config.yaml
num_hidden_layers: 12
hidden_size: 224
num_attention_heads: 5
num_key_value_heads: 5
head_dim: 64
intermediate_size: 448
vocab_size: 2048
hidden_act: "swiglu"
norm: "rmsnorm"
norm_place: "pre"
norm_eps: 1e-05
positions: "rope"
rope_theta: 10000.0
rope_fraction: 1.0
qk_norm: true
attn_scale: 0.148
bias: "none"
tie_word_embeddings: false
parallel_block: false
extras: ["capped logits"]
init: "normal"
init_std_qkv: 0.0274
init_std_o: 0.0
init_std_up: 0.0274
init_std_down: 0.0
optimizer: "muon_variant"
learning_rate: 0.00759
beta1: 0.95
weight_decay: 0.055
lr_head: 0.00528
warmup_steps: 0
schedule: "cos"
final_lr_fraction: 0.03
batch_tokens: [16384, 32768, 65536]
max_seq_len: 128
doc_mask: true
train_tokens: 212200000
max_steps: 6428
dataset: "wikipedia_en"
MLP neurons of a small language model. Each row is named by its layer, matrix (down: output weights) and neuron, and shows model dimensions 96-223. Each number is 128 + 24 x the weight over its row's rms, rounded and kept within 0 to 255. Numbers have three digits each. A neuron's up and down rows have the sign that makes its largest values positive.
After each neuron's rows, "fires before" lists the tokens most often just after its 100 highest values on Wikipedia text that the model never trained on.

L4.down133:120092122077129140180134141142144102144102099105160133095179130171143104108123124124128119124139114148137084157123120145118123125121128156099124104146108100153110130081124132092192157140107104096136113090123149120122165174155128121139108131100124151135100090144156139081106134132123157140139115093117111127111116106142096181127152118148121136115172150145104150135157084165048114118083
fires before: "was ", "is "

L6.down390:157100126147151089117111110168149095120114140156157165139095135121152108145159149146108136114131148136138130126119120129097114122128091177163123089111169113139126151150126082100166119089123105101119130161128147163174143167104131151144121135136089149139100159104132132131126140076134154119138145105108129155101131122162108147171176092165121079123136130056173131112108145142163165135138
fires before: "or", "ment", "ing ", "ment ", "n", "ed "

L8.down221:126097159141108110126164124171128158140085125180151133135193106063129122123139109134127149116112106182155124099122147159145095129150068137127110120169111124135163100140124074114149131120136179149143141133141045117119161127107110134115137114104139108137139134117143147122117122111127120162138109115127124104129137153130120146080155116102140108137161157126135107121151128129173149115123
fires before: "- "

L2.down311:143143120120113093161141115144105128110122102131123128144120165134123114112093078154105117123142136124125095126160120180136139144097120144104160148115135128147120153134093172113126157159141123140083133137129140108090084130113102138141070156084080160130162117152145156143116188119138092119115145173139171136161127128145174126132093122142092147144148168131142113120121132158116119140154
fires before: "c", "try", "try ", "tri", "ween ", "ter "

L6.down9:133133255156117142130145138127151122128116156145102102151255133107112086134127145122134119136134132135138162117117132138089131111123130109134096119135138109149135146110131146138127115123106141146132144109125123127073130122172138146144131150135118137142149099147126141111127133146121131141120103136118103132106131109154128100120112116154120113140119116134115087119112140121090129103129
fires before: "| ", "===", "==", "=== "

L4.down381:134133129158122125133158116073123137130130133184139101152210099135132142157094162159105111153179137157143163137111132130121149100118146115113096136133154131149120144132103153144132153121159152110107177140108152116088123139166150165117110122130105132168096129107116109148149140142077128162139114159116129142121098131153140098115088139155118099148134103140095087086134134125147145127111
fires before: "| "

L8.down285:133132113082146125123134127128132127146124119192126116090141128105112086084071126130101125136091117117127125110163131136141138099188148132090117115119122142128123154099108104140144141175090136156117135150146115114118149138122146153122123105144142124131071165133127171175122149128089140159152172133124122125119100153139131145124121111115142172139168126130099167091142116096159128121156
fires before: "that ", "to ", "the ", "wh"

L8.down237:135135098127103115134138126128081124113122138157145120141046107095134125117154093125162163078147097134152165148109142133135118150116135103131124110118133122123103130113174142145145138154160103148131147172133138105136110144113094172135135128125116148166108123128166099154109160138082143143119120100129116162165148119110192134137120103108131119154161148131133150098105163140110154098148
fires before: "ti", "tic", "ic", "et", "es "

L2.down341:141109074143111105086118166125133150118160135160171121113231148106102137120136165156123124139124135130146123152127128137130121141133163120170139152114126139115145132129104128118170152134111146119125107097064152135115150156171166132123132138122114145147114171137126099129133109162105148109116116178112148154144143151092144166150119177124128151058088136105156146067116128092122109149124
fires before: "\n\n", "\n"

L9.down409:112185167094136138122119144154094114113126161128122100147238100114104080096092155134137118138111147097124103096168124144110096165164143138113075108114125117142119129135131133117148123112113118148137163161112134142130135123126123129132126136119138146191123152139129151118196160156158111136154161142121133119128121120119157099060137108130103127165104135077154141124116116117158091147137
fires before: "the ", "he ", "a ", "\"", "that "

L8.down327:134099135106149111146141151121128108084123121150152128130129151127136144165107085150161093154169108163115144118127153148123109138091153124133136086127120095140126071131093152099123148138167146153101121158148148129148085164109095154136125127106081092093133107104131081122138155126169103157164136193121113158129127130156175104128137123090106106122118173094122164150138150081123126116125
fires before: "ted ", "ters ", "ting ", "th ", "ts ", "tiv"

L6.down428:097128132148149122107120116134125148150154088130100114105069149122150126154104118139079140154095152159119120099142112186121156136111145129175122091164107124145160160121154089099137141127175120110140060138144156143148122145099103106156127096133126130137119133105136057121122092131091121134104170176129142138118121135115126081106109135157113130123134131105089111113109130109112107158117
fires before: "ing ", "t", "ted ", "ing", "th ", "th"

L8.down57:151143117107123120114142132151132161145130127129150143160097144141135086131152114114154168131118106117137127125087137102103110120058091118122159107147110140152142122107118114131092097095103125127183168174087115139149114156111129136172157122119096124149144132145129111100131166101080127148080156104160120168131117100129119103071162131163122089095093087110120114104156147154075131153124
fires before: "ed ", "ted ", "s ", "ently ", "ing "

L9.down402:140145139151128112109149155127151111155115130104146125110072148162108081120112127101134119125098175136130129109134120111134140111169114120119128136090136132140186109090101168145070135141139154124115117134185120115125115149150142139061178171153119168158117125138156141102168150165142081138157111124147094156146125105135166143146132121115174123167136143128167111132166093159107140113127
fires before: "w", "s ", "s", "way ", ", ", ". "

L2.down390:132129161128142098114152084089116096123118147117107126144138126172132103094118084191126130108123102140169115150095147135155169143139124103134154104146149131126104109091106118162140119118099144131142095122095117146109168098164122138148118109129142117112144152148147086127147101085161191166137136096135140144112076119145118144161131145097159120133112143112153094157134153095160149122103
fires before: "ished ", "ak", "ate ", "s", "ned ", "e"

L6.down192:105138141165185174156164125110122087154150069144131137107102094123132097129093114100159118144109127102155127116124070144125135120122135169102117142120161134131133181145130095105114121145142168153112107139115119147120112154114151138145098160117161134137074115155097133135113092141113142126121161147134111169135095105131109117135135136090190124102121133190103156101124113121123128165094
fires before: "(", "| ", "is ", "- ", "Rel", "and "

L8.down144:084087093082166121129150116174134112093124137100121073112124141160107117150116147120122184100103159140098101122116153118101146111151142166080132130157104095164136116118116140144147159144112109146105167112145123160124109138116103141147112147128169114160100147127092145139088135097143111188100112117124153151119114120135141130152145113070124109123121139126114117145149097083131148095146
fires before: "s ", "or", "or "

L6.down269:085151204113152147109121135109106104151128143118111129122178094112108154116146129136116144124139111134110098119171140110163107152152146111075151132133087134110105142166117140131109142127116116081158180107121095145100113101139127114154124149102119086149120122143131152118080142126167112157107115153120154091120137155127092117124111120144093097108090136152150122127093154126110090099106
fires before: "the ", "le", "B"

L4.down149:182167135124112086147113121103121138126115161168119132123180137122122155085123088150124171105127154093123107124081125143136167127100125146179099146138130155119115139112125113176149142152132097081150126126119117124142159136074133126160151142131122128120133167093132097109125135142115156105112139160135136164160095147150108137126147114090132107149084126150147072129125105135121148174163
fires before: ": ", "ar", "e", "u", "en"

L8.down226:105150162195156138141100149123162121109112137150085125162120107127127129161154135089162113165094152102158116135152134129141147085109106133150139112111144200155106070137172121159127104133175119118158095139140143132132123106144153123119134119116154169144120167154136152115109139185152116137099158098141131121124121116119116118175184132150171097133090086142092126115101090103095105155126
fires before: "a ", "an ", "the ", "who ", "born "

L4.down408:137123113106133118111092128144147166107145152119161146104070153114130121106110106180143107129096145104115097117112163159124146112105119132133128104158127108168146126133124143138144121088153143171118111122123085105143166151110148123127176144146124107136090128141106113161131133143147148143084142122137138139190135166130115113131115144075146163182122116112130145142105144135119169154138
fires before: "a ", "an ", "American "

L2.down18:144137093161130130104160136130108114124113084095125134121124140106114154164131119129122125137111140091179183173105131112146128092088150158133141112122159087125113190131155152077121169133173117094158141139160102108126135130148054116136132118121099119103122142094106140137135111140149137092144168120155153151076154097154110108123103134122112133109160114107125114138137116124179165112117
fires before: "ec", "ord ", "tic ", "ab", "og"

L4.down427:150113166113088172143159128131161145111120124102104137168096115129161130137172157138127119130139171110162096135104135128099125135051118129109146110159104139127097128107109149134120105149148141137147135069142123144121087108151161112130126103165107175149164132164149107077146100170155100166079133124144147165149182133083136125126156131088118136126139102118122143112138144163108131148114
fires before: "a ", "the ", "an ", "direc", "part "

L9.down275:146160063162131163152102138147138126130150154125166123104055134151139105151103136147137103163123104115132081144109114111130133134087093163145105170124117115130124192101116125119141143154148103115121095103163118158137138119125105153076065123154110105147140091137154116168118150127103098137181165141113137135148100123119084155089123153133105135140147140123108132147102109112130118157111
fires before: "m", "thern ", "n", "mer ", "th", "st"

L2.down240:117141133158135132093107095126100124104123133126174143137125128165145137192081117123117154146151153107139109122093152145109171148109142162097130168109130131148113159160133158137121141104126108121105122096072159124131139109158063159129102170141076133103071137157120165136120144144122118159140108140141077176107086104108129108141091146113138110165104094125100143132139110154126094139151
fires before: "th ", "c", "ur", "ond ", "t ", "ret"

L9.down433:160047102115124142122114154122167123146137154144157106154125132154136119111133102133123170129117134089091140120106206142126178123114152134149106085137120125115157158093116129125111118126087094098114143131058125191168167144103175162144133125132101163137154119113119130117155162123108132107141117093124122117108151176124127152139094171139100148111126146082117094149115090145150147122118
fires before: "e ", "es ", "e", "es", "i", "ial "

L6.down196:163149171164141087110078142106133140100131106146135144135186136086157161162062103174151144125133080145126104142116156151110155196098111103143144135156143091120141166141124122140134136112174103116135137136112130099116101142135135116130133106133113160163109141139115123119119167130108133141144105101125104120133145122086078165086107132172171140126138131085078121123129165145129116120129
fires before: "- ", "eg", "f ", "iv"

L4.down175:081124118146125108095119127127152141132136065166101142093092157126118208144096148113118104135127082166151148142101140104126094169107141135092088116137088123134167094149143155106153116113111118150131099184139113133131129132113163120139122108099135161124101150110143105128099152117116179111089174132125120133114146156133118122131149086117141115105103150134131116148119101101169115131108
fires before: ", ", ": ", "==", "\n", ". ", "."

L8.down370:145107140176111104155130123094104162076118109128113146120245147130135143137131149151166086148112119117103143180140130115171101102125124127121145138089134128138144146152134128121130147132139128104143147124127092110110124072105129095109163103111136147158095168132123111147168140149155135138152090132124096126149138151158122129108086117143107116130140131145101133114107072114131059127161
fires before: "| ", "==", "===", "- "

L2.down300:136130129131108150136132127128163127097145147109161142156162154109099116088132153112162136115165106146117120136127119137112153137186142126119144094096135148114135164104159130094112118084115119121091146132145162147143144138131139149101096090174127157158135112114137103115103176145133109120120177162120118092151138103159123144124106132148143129169129104120147126115148146093097140092130
fires before: "thern ", "th", "m", "di"

L4.down344:137150123150142131103141114106124111115132072101118156181158122078099146092142117161095134100153140152108102108073127140103137100115141120131103134093162095140133115130145168129140134142097153111110103105112096163107161143153102114174123140138092120122147106116097139158136152135160175124123146158156123118127140136106122137150121117118123125147098175125120102123129137122129146138158
fires before: "ec", "ab", "o"

L4.down97:123115133083112164166119142160127135172116089121180132123133088163134188140119130140117103087160118106135125200125138130136134122098160181151148181111140132097146166122125154116144146129138140126105134187138161153090139055140111128132127123100127137105108117130100139127110138117131184118124168141104102163132195140080121153140121136117144116156128112130093124120144107141124111146128
fires before: "\"", "| ", "es ", "er ", "es"

L2.down28:110121093165135142133167160154113121148206128110123145100061149147127086169154153127111102100140141140186114138154154137105120132117119119118121127117142140137069125134152145152128125087120123098115126088135120100153109141137095137115140118105164115110079129109113146153110091143163119106092145141108125136146135103120142168106118152103148107120151124118122215094121158123125124072141
fires before: "s", "/ ", "-", "er ", "es"

L9.down319:121093122110135148106151134127123112158139136137093076071158151139117166141156116146073147061140102124141112107136170128132149106137104143138094107127121162116133099139090123101102158127089131127096165130129100127121077124119125081151181124061161121100116099131104146151130121123126120130106171103127120104086115126106106107126121076147153097138118158135152128115142114130161086153164
fires before: "(", "es", "e "

L2.down229:114139103100118144083177125098141116114162113158116105153107130138096117128125182157136118158106141150113106130094124109115140110119116175105069173150122111138113135158164132095095098146140086136135086091097162116177099119121081136126146158164132138132126131112173133135131115132129123125174089146153115141149099112144104121131174117112164091102123170127157089111170164124122101134154
fires before: "tion ", "tion", "ur", "ret", "ond "

L9.down149:127106128135140109111120140163140134128145131166114122110105153121122164096114140163093155136135127127161139110131135121122152117145147138117162107132116123164098099156119157117155134154156158098081161127134151110148141107128148109122136116117165171130136141121133157133109124116145109159148157150123111116119190188071164114133086146128103136126145105082170092126108103116115128112136
fires before: ", ", "-", ". ", ": ", "h", "'"

L2.down50:143137137104114152122127093157084086196120096155124133169075164120127044106127140146149162090118198110119162144125117128064092118135108103093121133180151109143093142119100108164128144116144108114134140182131140110141121162150166148106085139120129113136123135128141112132136115150124127113122147122106133122163130159117099111094132134118134124156123122145131112138108097128127167153125
fires before: "s ", "n"

L2.down372:120112165136150131082107124150158141150092151149124141117116141114148089109160126107128132135140043151091135150141139079153091107128172111153121150143095171105110071095110148157103133107123130143100152119154127116138092133122104114154134144145130085126127120139105140116149119153116092122130124145120109151101090164158158147138151150101144136094163104141172095144114124161114092154104
fires before: "\n\n", "j", "le"

L2.down378:123113099132161176160156119110114120141077078120108104168108121173099107134117157104151136127172107133129144112157137131125158146142122162138152168128167126135135133140129135127128099141117134131149084119089068130137136147162149136133100133131128104126159120099160113136117114097132110137108152131100116122123114060105144113125067166090164146115136131163136093129145168099113181192122
fires before: "ation ", "er ", "er", "s ", "s", "al "

L6.down167:138145052087117147107129129102097139085144136139132131147252136119129141116106117127136116117091116117130155153116137118127109069091170082122118140102111130120115126138120099106167100098136153082141129123137176104154141113108136122158105112163139105155078123138125111135109143172154051112133152126139140119142114119154150110138151146114193140127099123122097109106152147091136150143115
fires before: "\n\n", "\n"

L2.down4:118142047113127156139119139131164142125133127151095127137037155138146109124118088137159147135118124122189141117121150106110120137140133186127123130164109134161148118146156165151123160130125153120189131178112121102117158109110123125151114086121150122161130155149148099100111143144109133143140139092136153166163150140153156123137113147143191124104100109141117128134126117097126138157136
fires before: "any ", "os", "eti", "et", "any", "on"

L4.down375:128131160116099117141125089099119122127129100176154068174140162118127138164090164151102135144138125139173161142143153090133132132119149138110108131187129163100093100100108155131125106156130116121110101135110124135160149118094129135104087133136130095110120150137139142166134111133139107106124159092188114122112121104124146150141135159166148144117150119170101125135110123093137126176137
fires before: "| ", "ned ", "s", ": ", "try"

L6.down11:102115140153148129173138150094128148165122115076098134137141120149157105115125154136125118179128130156123115110155090119103073120092140163092159161145141098141157111146121180142144115125149136088105163162146137133162113107129131146170118107144151086118160098164134118119096128132155095140149145139116160121148118110166153200153092124123125126100092123151124167132132140126146150147094
fires before: "s ", "al "

L9.down3:120115082108129122144126141122134107125152126156171133121092128120129104076114135127105162163100162107159148123102142148067128103177148148130097111117111120169128123133127122123105165116138094088129107087130143217110119140133123141164156119169129111125128141164091148129129089187131121094130111103128114125128129096121145142119132161121100177139148138122163105137092111156112136148117
fires before: "ing ", "s ", "or", "ment ", "ment", "or "

L8.down92:123125143119146152165158130148149078124123141127141144138186166110117150115140120126099130120112150139122170147128106111125137108151140111107142117136133130193149140127127128113167130137165112118111156121119123067099121119130139143139124104142136130151083088120142124085125123098091133148090153147133143144101184075154091130097161145150131132134152107116109120100143148144109102152119
fires before: "\n", "\n\n", "is ", "was "

L6.down100:119138127095091148069158178130108115125101128152132136101161116072138119149140098161121125128135149176144126123148164096125144129132121079113143143123110101152156158127091121112112150144171130138110102092100116106162178137123117140158123099104125098112144121116147137160126141125066125126151146091148137134127138102119132134135156151101134119138135110104088143122154064125142108084164
fires before: "to ", "until ", "by "

L2.down101:096147146145121154130156163118158139073106126163138174140150137115165144109133147161105096109076129117130152116139101095076105107101178158148141127135081113107101143154138133111125112119114136085114079129181123102104086112105108133155118158123154185173100126137130169132122113106125129106110126153120134138106136105134147105109133140130126119141140160125067141137129120135113101143120
fires before: "\n", "\n\n"

L9.down228:118152126144115144134147116153134107156136132120118117149070079145114130176109116133128074131125110087136104131151115132106134168105133142120125079137096128162134152126155101117152077138101145105088124148151126143112108138102133130130134172152155137128118132117162136097057087136083138153178140084154116093147138178110146121118117144090135115138187112161158100105103146154142144174094
fires before: "s ", "ic", "ation"

L2.down293:155131157127124138122140117116100143116158141130139130129056096134118117082122111127129135143139082180108127110088133148155149133142176116121148126109077096162182107146145159110135114143088097099126146133127171161142107135120175117159121122167114114173128153114155109102152129138115156104115132102101111164130129125152143150146157190109150155139148095149133149123160097129163091131105
fires before: "\n", "\n\n", "States", "States ", "ese "

L6.down433:089125070124121116170169128156133172114177111177102144153104112105136109146106109102149146108128132129109113090145053118114151141119146111114113122126110109073150140164120148096142143140127123124132130125110151132096118141104135113142127119131082103117105151129127128143131148140165176157103177154149155094153142113116157085131143190149131171120162113158114171123165128127142163129094
fires before: "in ", "with ", "on ", "at ", "from "

L9.down79:122095064121158131165141157150136135149130107163171162157078109126110129146096138106133127080113134157132151140125132161096106137117142159095123113152101144136115160166111150136106146099101173164145130143106116129196159135110165139095150127091134134171106159138128126114117159107086169191172175140130105090162115136084146141114139135114138134130128168113096137125167139102142158115148
fires before: "of ", "and ", "for ", "at ", "in "

L9.down395:100114164126155156083149133163099151144132116151121152171159128071129127155105126133081164148110116099094103165128121181128174095105145110120088103123111166133158115145127184118143142127140142130161142123152143147155146128095135124116124162107120145143097125109151087154158128129134130198132170174103097099120152106125144094131106130094144121130178109127162178142151154098092105124123
fires before: "by ", "in ", "on ", "and ", ", ", "to "

L4.down172:096126152116121116133123141156112163134109114119103143117151123162114115111114139151165104103186148108135139147108101079174120115088123135111122112111095148118135108123153134103122077140157173165160130126157139119076119148134177136125105124106128104142161105130116135131096125140143111113120126189061110092143186144112105162123172119160119132128150158086112144183109107108110167148139
fires before: "t ", "les ", "ts ", "ate ", "ts", "ry "

L6.down375:151121124140152153145142130195137161127105063129125063110130140153159161120121131147131135102126166128165158101109171168124119176120115134155144147104132201117123140104093132145113133113165115128084120117130106129134142125113096157134145100150126149168130090113106102113104173126129093116122074079143116120143115140114135137132128120130165139148159103125131116082127097099104156144113
fires before: ": ", "med", "| ", "0", "e "

L2.down358:163129113102106111126091164141115124122100129159143117112147133178110132139136112130148101130158138150123120146165124132123127157103157116111132124129124111114141109116091132107132140143134148125110121151158118121145131102107156164130146043138153098112119146128122143119157157108139133109145151108141190148100097162140132093140158113118144193101145134108137147105176102135151148143141
fires before: "ed ", "ol", "o ", "es", "es ", "y"

L2.down75:125129128102096088185128132149135179154076099116144164115173121115097108148158153077094111143122109159106081147159103115104130077117132137148116116147112091143097125141111106144135112126105160128154099112150118129130123158130143110121102130139155161150131156125119134053134112105113094150116115074115146143102151155178086084125118089140157153133133157105097139125136126147137130092096
fires before: "\n", "\n\n"

L9.down440:137114081105093159143143140137150112103125117103182122132124140102123159106107123169140137143126094133140088074089130177120090152144138104133162143107119125141148153133098164193079130121104159115086120109124106135141116131135136155176141086189140123095113127125147139127109131127077125100200166167115155112119148085148142123122098126166090107121095135143145108094110105145102108139146
fires before: "thern ", "th", "m", "th "

L2.down423:149145146083133103075119114082055152134173135118127108120143120151112124158180141137119138098133123137137122154135128114119103098086142130158142121108134157152150103126122123101128134109122086130109059153130117157163145119133113127149123166183112133103115136061112135130121114172122113151168130122150120137123110159157126172109104132133175108136130164139139131139087152116117117122162
fires before: "thor", "s", "di", "try", "st", "c"

L8.down421:129151161121119184147180138110128148185087122166118130160105144101115115132123152085162121143144177116135138123191112112080130144120148110114118161051161150135125142123140133112142109120112122138079127144133117121134123146129154135157067154144112121112137119155155138138149103114168103132147143156128084130132120122111139146131133176137134177099137120121104110142149139145117124106165
fires before: "er", "er ", ": ", "ing "

L8.down14:128086116159127139165156149073106147167160092099105162128127115094075154160122131121108148162154133106101136129150131145156127099127119103129121120141101112105146173121147122118096132111132174175128151141126107104156116151103082137110131126079126126146144140107128121129141137126164149119121142151132114092154111130137123112104076157113161102140175109149097135162147098113112147136139
fires before: "| ", "ter"

L4.down399:111152078107086102158118162103133175145099134125086126128157114151118136140122133186113150104127106155147153154105102142138089096143117143137104106104121127115102149172153118153128123148157106131139098196111130106141154144144144116155126141128122120120099126127111133113170137083114094114103167083119115160160088161120157152146130068154120141182126139154115074112133167115120163120101
fires before: "il", "ility ", "le", "ly ", "or", "ell"

L6.down220:100126125116141139103152113122154121106157149105141155174059132126076118102160112149146120149123139110067162131140142108110164133094109093132152097131139146154126113138141144134111140100093139098146103127097150147079133102169085095132172056161142125130117095103159126113119125146158129092148127094145112109113159152137113125155127146117099129111112120138149161141119127149142125154175
fires before: "as ", "on ", "in ", "to "

L6.down147:137099135102146125126123146106132134123118186152108121107091189086150145103162044113137163108083153116127101118156133139131115115141128124130100128140095139113192174137161109107184166141123090130151133113108146167146143096133151172166136127110128118158148154132123112133118140150109149143126101128142162117117110125114135130148140108114136151129128130106134127149123102131128131160213
fires before: "e", "e ", "es ", "°", "ent ", ": "

L4.down120:108104210134119101122130123114092147110119112154125115161234123120115173113126099091165134116127128092116145125123149136120145127108141146102146118122128132122145141137089132093126134111186147148119165133145143122137148089117149121142119142157127126168132136103105136155128107128103132154108132132103168124163116136133139110114108156117132146095106114115117129102148126121128068139138
fires before: ", ", ".", ". ", "\n", "| "

L2.down95:099170138148157086135107155122112136100132149131124103171240132128163159102124120127062087144128126136103086138137103095121120126132117088122145125120106143091109147095118110161140159133109110130169135104102128138190104111167172141135101126154085137135122143155134158126120120122085135111107177167162091142167140136148114127106157110118145159117100128093098168150137140131095147112109
fires before: "\n\n", "\n"

L6.down160:139120106122117149112136144162074109123121100103083172162132160106093136125189162132134102131149109093132145150087119116125121131127115126140136120101139090162116153159125170159099099128133132112121147129105150121135116140133088127123148135111115127123149129141126120117150133110114116074107067135144147105086146118143162127137123144109093128198113131093095120125136104176135113125182
fires before: "s ", "ing ", "ple ", "m"

L4.down161:080150177152117124136179146119129085126124124113145122152156122148095113097151158098120117169130136104093080121100114166122063130124137143069142139125101169131092142128086081137124118140116128182114161156106146165155186139098157123117117111117117113088180108138115102102119109102128106123121182143106111141139161114106164147148112141117127106160144096162104126133109124130088145111077
fires before: "ation ", "s ", "ational ", "t ", "ation", "tion "

L9.down74:115128076158166159146137149157156111093091142137143138125134088120148121133084124126150133142125121148154105147121144112140127116125134075138121132160154149120093112147093133117115094156104143124147115136139180091099123098119164159159171168122116112173163173109132134119140135123162098131139123104127131108104149084103110132146156155101148131153147120115130148115110127155151109139118
fires before: "s ", "s", ". ", ".", ", ", "u"

L9.down307:176127141108096153121159162097208154174132133165107129097143170108151128174139117168096146123131152145163145163123122122113125110107169136169177126120142151132078126131097122094082113096120131132118129135116101134116153141082156085139128125130136138115091147126133157154130157098158122158138098193180146081123129086139155130100091151121121133123153140109152131114187096114153110143115
fires before: "s", "s ", ": ", "\n", "• "

L9.down412:144108068080128105163147132171130143157111128101112108170090103135155140093121154106118115077080147120092162124136107129112130116126121143084151137119175097132106156164129142120081120141115128128134113165120095121152150151108135149095130144156156134143124112128132140136163147094146136113127164099140090101134090120176123146120069114129109189087102134109125086108126102095135132155102
fires before: "\n", "\n\n"

L8.down99:124126107142146124125109133116121165155144116141182159094149093139133134132081147112118131156090161129142128131148111146118109112145141109098122099133148132162126142094117147185135097082168113123091117152100101169125104101115136141091111148117141134079102124142170126185097111109140111123158134154147116139140096133131129099145130139109159095154155179096120106125111120141108088152112
fires before: "i", "ion", "19 ", "ial ", "ion "

L8.down289:141094145134121102105143147120131136169170159164146157172199157140105144129141136126135108115113134147076106141101136091125125146132101097153121145167136138133119122151148112140116150137134100139173163135132130142137149127124137132147132146124159154134183110124142108112143124118127146150126096121205127122168128089138154129080127147102161100122150117173113120137130148116125128105138
fires before: "of ", "| ", "t", "in "

L9.down244:114125143114095083154129128077149144150092136086128109144161119170121128170084144167168116138127136146127108150153150115104121117144102144195127055139112113124162124109153107135125139139139140111135145129115131155124117149102151134101136102109092154149054099115115134188102114121139116127118143134117126136111128110146097094096179109092160129132130141193136100153116100111108130116176
fires before: "ly ", "ely ", "e", "le", "el"

L4.down313:135124127137147120136161128118131141100116136108153124108078153153136147114168111126140160104127120152128153139132132140105131145120123114094180085150136146152136192106161084171088136151146151124137167105124122163150144131149118112108130117109081155111172117112129164128134199119155182138158138124106169134109166144141097138150128140114151163134131176100143142120174131085135143171096
fires before: "es ", "ity", "es", "tive ", "el ", "e"

L9.down345:118143103116173141126127149110106141084161126122119121118100137106134153112113145130148132106136097122145148134098098134142082113159175127147117113135069159155139113152167153125096148126126109116107140105154124146096113106103144108157107084138143139123120183105129133153125098091119096102161121138105137089114139182133133161145133145151131156118154119098148106153110147130138178165147
fires before: "et", "et ", "am"

L2.down393:130126147136099137095127138113135155158117122116136120144039098123152171138134136114147132117067086127192113125173141166120178148157120143116097126097118134141139111110164135143128153143162124106112141125145119081142188131124138081150126124114118146157100105149168128189118098170149167111137132113131097150146147136117119128119127138173131121113123124078149124154141110168140129128122
fires before: "er ", "ol", "es", "est", "ov", "ained "

L6.down275:112093054112128160138109106141170104148108085107102120130088176078129131122102123102122154136163124118150150144101112139113094133111085114119112135123138109115093115173133129158092123160131103145145142116139116125143136147087138133124104128133125127142123135125131139168157150111156151107133149168089116128150104106181075105184128128104125132110151103145113172104160166130161116160132
fires before: "of ", "to ", "in ", "and ", "on ", "ble "

L8.down18:131137125155150154109105198134151101119149094115098137130077117131111112146147131146143119162142122166082129142098137138138079112120154131103128133101109166117112135173081151100133123128121121126147167133116166190101071114102136114109142102115152165140126121110109146171120130098102087178135107132102113154134146194113132131124139147098121164157145164157143138096135141115108148095130
fires before: "ed ", "ing ", "s ", "ed", "able ", "ab"

L2.down270:138147093113132129083104131143131118173133127125107090123085123113148134128145156110111074134129147130127151144100131123100135109124104122094137075173130123187150153131125139168118189088100156147147113129161078162137116146146146128051144108110120119122096116136115136142106104112144116123132091138135131119152173121088083156138105130130168141136114142124141134141120165134121091104153
fires before: "ies", "i", "v", "ial ", "ies "

L6.down123:110121107155150151115161092128153160122148192149143142080144055107149116157099110048127168155125095153136115146170130106103102162152121155086144106189167108108144142139104161143130167148106122111118091122161152155126121138144143143104130124124136150148104113146154139108132141133130113131112113136117113120105100159137141088100106146116077113105074117125099123118140156111134110081113
fires before: "\n", "\n\n", "\n  ", "ent"